python train.py --norm_eps=1e-05 --beta1=0.9 --seq_len=512
MLP neurons of a small language model. Each row is named by its layer, matrix (up: input weights) and neuron, and shows model dimensions 96-351. Each number is 500 + 40 x the weight over its row's rms, rounded and kept within 0 to 999. Numbers have three digits each.
Before each neuron's rows, "fires on" lists the tokens most often at its 100 highest values on Wikipedia text that the model never trained on.

fires on: "p", "ul", "l", " P", "umb", "ided"
L4.up1461:540578569473526536423506469453458462524523475538562487529465468526500478524537517520511466562520483476417462586523477550505511505453438513564515482459494527577521483467508443446512523538452533483514502467517532426498489501530514514519519409544516420491472524520467462460496512477533508481530478497496486556526469582551561546514510539466542507502481467465451507536439487458528485484438507513464476457473449425464518512569524465540474505581401532558475469568516512550462470489497458493531466490495462512578453424498393535551461474408504518519442486444425481552448574545527467530457516591507506483581527475523450523516524471430530441507567505491463485521511567409437453435484540554492513490496494555515490519581506452453505518448570506529492550499499517553475528528504464

fires on: "\n", "s", " j", " cons", "ens"
L6.up1184:466496448481607520513483497454425491465470505484418472444476522544455518515517482458488478497547438494492515550501452476466425571553486531455513516488505480519497450483437421538530503442414466418513509511403402464461537531490500520465491526457506522512507506547551504543462516503458505459502484475522459480453476450481486558517454453517480453537497484535518499470499476542615575526526537521521472506455480505560439533485486484464500546492522511450461417508505483478485563445556443490535482539474602469536465521579546497470503548518516514548391531463489523498519451576470492436503468497459542558470515504501492465560541448482457439509523575532485504444514507434519527523602478502567540543444568587520448596495545443456459477511456529493524396471543487474488527519554497

fires on: " that", "om", "This"
L4.up505:431475621491470522493452475538474441528454456510519524448484395542520504501464430479531476466485501493557471584601504524507536494534505518519511470479526503442473559459495507447452533503445596453530562534505412475539545545540513543562509489580416491529517544520486542506431499495516523468572500414475552484484468456477590512540518468494507455493515484470520505584483480452547476429507530557393542456550539529439530588498522447418516455493452527472469503438538543549455464478517542412467538441485562499486522509454501525493447474477533509524559571518459502482484556491502473545513509540494395474469496529569479527495533493522478518484446543510417416480503467476505557531478486519450487547518474603499483518480520542496463533545464449502534476529483441514502462476475495

fires on: "ing", "it", "ed", "ul", "p"
L4.up225:506531554437517551450507493430451443433479450545512523533487537565487515476523435566455449534509479431464452505429422504541525441467510478480462552499469432532509512514494456487527492520411463534525550489514533416455489470474457501402524491497521475458565489546472529477570492577407577515555535507475483534470505515479530441526510477503517534565484475460525461524478485518519512457470562517516451451469463412471513577527475501454429465516499493498506515526524514538495449394500473497526520509452492502555536494466433492507479519524511507484537509445456531490428510480500515560554505522414452555544499474502436516531521453491532526534509501542501503435506486522508483519493513474537528499512560521513559566521545474461514548485552460454616579538519474569482566482526486

fires on: " sh", "h", "H", "lo", " Sh"
L7.up107:456517543467532514434470568486419476471488498472493481461463491479468506446483470489578473551577480500511446547566505500494514494505468514481480549486496553516382602468552519504456496515450526458503469494511473589492440494496459522513529479548431479432495531521480530510535550530506497539513552465480529539479552497483513513447510594497502439537479578525519553509451475507517509458507532436533608476556485458502546541463512480513434467513516473453554518518551545475462497511606507469474573470535502541475603467507497487561455452425427520525468542517503493494520469582549542464454513555485528589523465453496529483547525511453542545512554490470430511563463512511450505574485493521527435541450502525442526589503543598456453493493476501469489458485516531500507529473482485

fires on: " an"
L6.up1510:447502584499522498471480540500547443485528489502386424492513455461503482445533456412524481470462536421576452539516548537511462584482584468447463491475528495547546451520453505478503558452510491443492480600449408528535483496507490550409600538494490484490444522463517502557543481492467524507503462486520573468502454537536509554501477535460475466496470532489465476420567527504519573477475512456499563488455510482526537463490479457413514503512503490471554497536528530461506507526575504504581526524407520558562562534414486520509463532546553536401539528517488555501487526489456512495475498544496505516490514477525496448482535470488458516571477479474475575515479485462564451532562534529508465497506555538423452535468551473497579521414556498467482455482509489436556439542511557

fires on: " |", "er", "k", " (", "b"
L4.up649:514478511430513517507479505468457475453470433520535427528530407502535441529546507443462523436547554544527508523592514464551470499511515493461490527478543479502487528420522494432472534533485565423535587524488533542492499515499441555460482446522496491459492499534481513507540442552537581500502536505470479543482463537591483525514477526483448549467525490517444532488545462493508533467535542505428492394506538528469468505559518409476386527561504557509542551489488531571472487486575472543504494494517471528529435449474511499494473526425477438477501502462482457529549506606496500585528499543525463435538489454524481522475505528441534495518505435555513499521502499547501445497434442535463548521551518540445497486543445505519490481534456537520564542481550521503557598578435401

fires on: " Sh", " sh", " Y", "y", " “", " film"
L7.up434:447512456440480527468511540431475418424532489494550494517550490514574556529463579470526495553492502523429423507583473461492520557476466533505520516527513462517506558478496496500521490501473428462527499498492488505424485519486425511538476482491479436500535521458467508561479496601441467501560604544493516531477599477471462480531504501554524527478553450522455546537516497556591442390589529496503526492537523527465525536527545510431466492491545470530576515550575444464495486473523512404439559411526500552425477529476549475542504510484494522532397525510531460568421479522505496501503482566542535511540491462533527458501569456520506430527511539495455451506469484527500497512538437568443466466523573505572475553487441502502412498452464456545503457482465453586539497512517512

fires on: " was", " m", "er", " h", " n", "en"
L7.up1432:476519510482560515463529488476450551508501473526502468522512386441501508520555523462438435500482547460549517483525476490513466504517444530489518528472483534497469481475576506421542510554455477494550523547470494570547491517433494543519539498490450458426527476527468541565474528532485534426525499455516465492485518437495457542525484494540466470515517485552469472456490495508474517498411531551513508505468556441453515518526498521517370491546497462494572516542554524477426547519527419565549571533560556499455403457482516495494599550505416515456494521499473521527494463443563525528526497520503472574470468556487440479556500487496414498568607581551522594538548422490542467504503539588494574480429422492517449549471471503509458443493438498555500516495510455523542439551432512

fires on: "|", " by", "==", "l", " for", " |"
L6.up1016:470500469446495531438543479502512446564522445525480535523470508489505468510529535531492465512538573512573476507542418466535457522494470488530489471460518562437547533486534478407482504452538534527490507552478543477530496513579463515425504532544509506533460466529472523420495547485503476496498495458493515464514434492577550497508567491480532459445468511467515485456453497541538490488468425458471484429520495452500507558510472457447488513491475479462493580500602516471593563475507455493541592521480519526481430493523517526512520517474541457524497490480450519572509539484551500522473445489485415503567499547525459544439525500475466472530495490489509496451458507554543474506524478471548453516520522513496478486554510448498494473525497500457549447570540537476498499574476501

fires on: " l", " 193", " 197", " 194", " 198", " 190"
L6.up1262:479538468500483511493517529482455478523527511562474464544466449565480511503484575468482489512548504436474469527485439451541458566470460492460503506519523523489503495458463488523538560529480462462543486629535486521505494505434527447438529521514491429493465497565543515470499529521416531491553508496620462510454482541584493502521578483450499487528466531531488546470469480527462529458470543513521538397508528516489465504483427482454430459523509512455577505510557468501411484465507459591488508553436530445482497481512566527488532425547505469431453614487418417530503431516531505497493496523434548572516486509455474492530538450521440515449539518520511487564512536456512479503552526574482501547480549605542457492502579540509575419492518468491487476469527526558495504515545521

fires on: " and", " of", "–", " |", "-", "b"
L4.up657:458487527511530456533484548514423520522496501533503478467514456499521425461483609457547505490435547533425510515524519520582434550519456533494461534447509548491506470506473434440504534497526497413508493500490435427504477551494458470462490562481456421461478503523542505505539453566522553463466518509543498574435516486516504579521444555447542533462542500506539510434487421513427507532501484483469495440474474513549539515551550520492485480519514491483534482467499508533428473473426411495521482514529508566395436451405516507475499494424489500478557459571556517540486477525516457558496511487484556438498467489516490538514520488508507502488490473506518406521505542495471590523508561540474565494525552526428454466599507494479468384476545533489538549497525538474484541462403475

fires on: " and", " st", " &", "it", "st", " or"
L6.up1240:500508544437487512464397526533487506505471536485465499487479469534480450482490543514494464589454489427511463574492540434523547519461454520457548466457536513499483489495449496540482506485549445408514494475507470571512457487448452465412589497495527540430424448501549563539538495534486478444496511464496515500495499521490483512532493580492534463519516528489482553525552507494470571462521576501456506468534487463501528513528586591526480546465428457536490475493516491392511495479565448504517569489543486499428507480444524507537507479505481448570503518600494528482530495501573534510433451536487472485552486457475514471467533410495491534492521483539443429428513488557486424511516485541465566456510477510477471476457562589409468469459556422543516452569515436475563536487489446

fires on: "\n", " |", "|", " S", " W"
L4.up741:500562492488548499399477593458490513558542498555533458539474503509530460442532547518507447482515508519499449569456510556474462487569421512481519468479485641557527525501485471400398522507429499519499510504470524446477556540492441488487526510476524434399507523551564548524486494518492496507550530504543498546507449487578561572502462507502535461416458497577561520452426479497523565480422534428546513486463453450466540547504525478491492526523521451459489552529492523498455478441530431564512502489459536506494523450473537565566485509446463533496503538558487495578474514456439441500432426495488451492491490506577518521469562483479525471488506501504505408487471517468528445561454517500475503524489515491483513488549505403442472487470498456496499486454456499518550448575468570

fires on: " 202", " 201", " 196", " 193", " 198", " 194"
L4.up1390:485621443497479528483474479452497480568479532498434532498432461527505510499536538529529436437607440434445516544506563432491491518508427469471560529416470533475497463496472448536478485519444450503534499529488531511472485545413440459529465526496465503511500526507565511509575492490484532516481508489531451555418532508564478544450491578492493489536518491488509501530459469496474571533517528495523566484473555427481557568473480477495521497515483488450586523437540502452470527498508414539525481479526576527545418536523539530480505479508518405520513519485514523516475495538481482532534493503443483551558477516514430531535553433548486469462484464552521487492475461528572456544504515598586474520459486592587456566500513526555548495414519512488479534493449519525537532503473501

fires on: " of", "ac", "omin", " an", "amp", " was"
L6.up598:507548610484529500473467564545508528543456445558435489448516424468492437506481477463498489515510498480567509466478452489520542526519542500572536531414572455412546478464438468512455526418523474460546475490405482504493559436490546552468502484582506511480461511523516508547506474457515550540454479456471479570503509495486476549479473466517561392435500568535420551462505516501551519445544537469499529500470506529530523539546492498427474491508496435556455571558567557454526531518559520495540546440479495566458509442483521483469500446518600499436565503530524532497452505496559501544472480499491512546415441516514423480481503502486447473469517551472466479474543559578451462441571463471549496514540581583499530517511468538536535478487551428468494460494479548528525500484486536

fires on: "\n", "s", "s==", " in", "et"
L6.up996:549482428480498489427530492475493515532524459439473487413468568485485526481463488450532493500510468450533453534544470419501517511460489555464390525512452544562517526426475503521477503431539502486479469448426423424519505534509461450526459551470485523537515571481467494560506536548490545475534477487500512517456461519461490501488441515487464446487472464442428528519488508533597477413481585531525449484556506502493542573558471516453565517500502502469546479497527447433513512478584530468521508511435491559517429484525503451528504569490436523469471486482476494472493455498508454474482479503474520541484514553490453473511540442490494470531496546443509445394565463479475470515476470473518493569493552584592509492430573477395491473465519468501518445534536518514525553597572561

fires on: "s", " that", "ing", "ives", "rew", "ers"
L6.up1137:449443573443549487498470518513427439444453431498495468503491477465524545486422495532515463518547502520521440527533488514491482455436540494482521575553498461463467516480449512520449582477491531464491465540439507464521485510521417548577549511547540505523553544560528558525448547601522524502523491454444502518529557469484497506467516482449546488445562503570536482486526412472493496445429501423508538432410467533455523559454514470439459477519542462548489509532499445484495413475498556511513467484427493528550488423478472460484524478507501478514490507548515524506464506489548464482518481510436410467452486515492489475493494375421520500541522482569504490466468467511494514564459535499456448487530529600447492579449527486436530460501503465480503497529567500456502577444460450

fires on: ".", "L", ":", " \"", "\".", " that"
L6.up253:435507580461440536503537562493492518490439415475487521520538461537532494466431449480510523527552518507515432516579536475419418491462487472517547498473515553467472567457449486456474562486411529491503480554482479508510541507491425499472542467488410487488533458525459527550475556501406558455533501502562454552489498533517550428437527502408522536420459503464513562527457503489533471507489507454513525498527523523525515590480507564438549412496487454491506478502506432517469557481475445485492472556528532571485448436489536557537486429554558494537488559518504509564493536485484501568420502494494482530530497524496467491522527498520473439413398525503476497511542548509574470530555537469422489452513498498489525607551510524459558500429508494529525525485492473463519457545477548

fires on: " and", " or", " &", " –", ","
L6.up1168:516529501444482544472467516491529549504428512494532504444540471528514461467486546441507495406469467484529460479527534538540563525466540518489498535450481507352550533471523472429429499522572475463522521462541515496516492480500406498441488481493527518483503545451518496464479504470490583459444494551545446500523529502465551518505501506526495484418521558439568511469548533410498452390482504441556521437566528435480485480536552525506514553560451542415492522454502447455485528507506448500507559492523485418411496485436496477512499472428463536461502475529453468504539557489544499501407503480529491464580474487551571547486551483499456478507509418517433527447543464493546482517524498570497431485444542479431433465483504510537547424502526446548517499514492458527499533478510512

fires on: " |", " \"", "|", " al"
L7.up1331:464506444486497458513499554532500481512509559532546474466427530454479456490515458442556495449521581487538536534524365518538439497504513483461469522512629485481505562477435387454395544535478544525487526499535451556494511502571480512475525503512506546478560445483495534526480505516517442477508497488479564469465469447448552452520478504528573484480478516516486528530493481516498425517431501512493470441518444499483485589499446459514500564509534463520538521454565407481455469414584448486525499457442584495470502503562518512458571509455600513510509501564532482525483525532484546511504495488532449525506506478486514601509536498495490518434497554493557479487479567500524488598507546503549498525522524499537515551540529440429434509575539489476530466452559496571582437477463512

fires on: "er", "n", "un", "en", "ob"
L6.up547:476497499506490492502532545484506525472532539484504513476457397474483527470514564463455444464517516554464476490534543631521503483553537490522490454446600551506506537428602482453494528556491438469509464494466566533541453464469475513438532537526565558430542471479515551539580510543498528505548481482487464543519525450500555480538439511503478453554554537498526497460469452530513579500476472539405414473440521529568444501585477483416423482549388542512488518541499493478403511520437511421508455523482511475498514484490431476578527570522456505500527457468466514498534527457488483491498463495471475473527461521555482448486549520502493408486548548506508481454541480487507464473467556539477507467411499491505540510418421513554498542534464497506536447427532529535562450514488439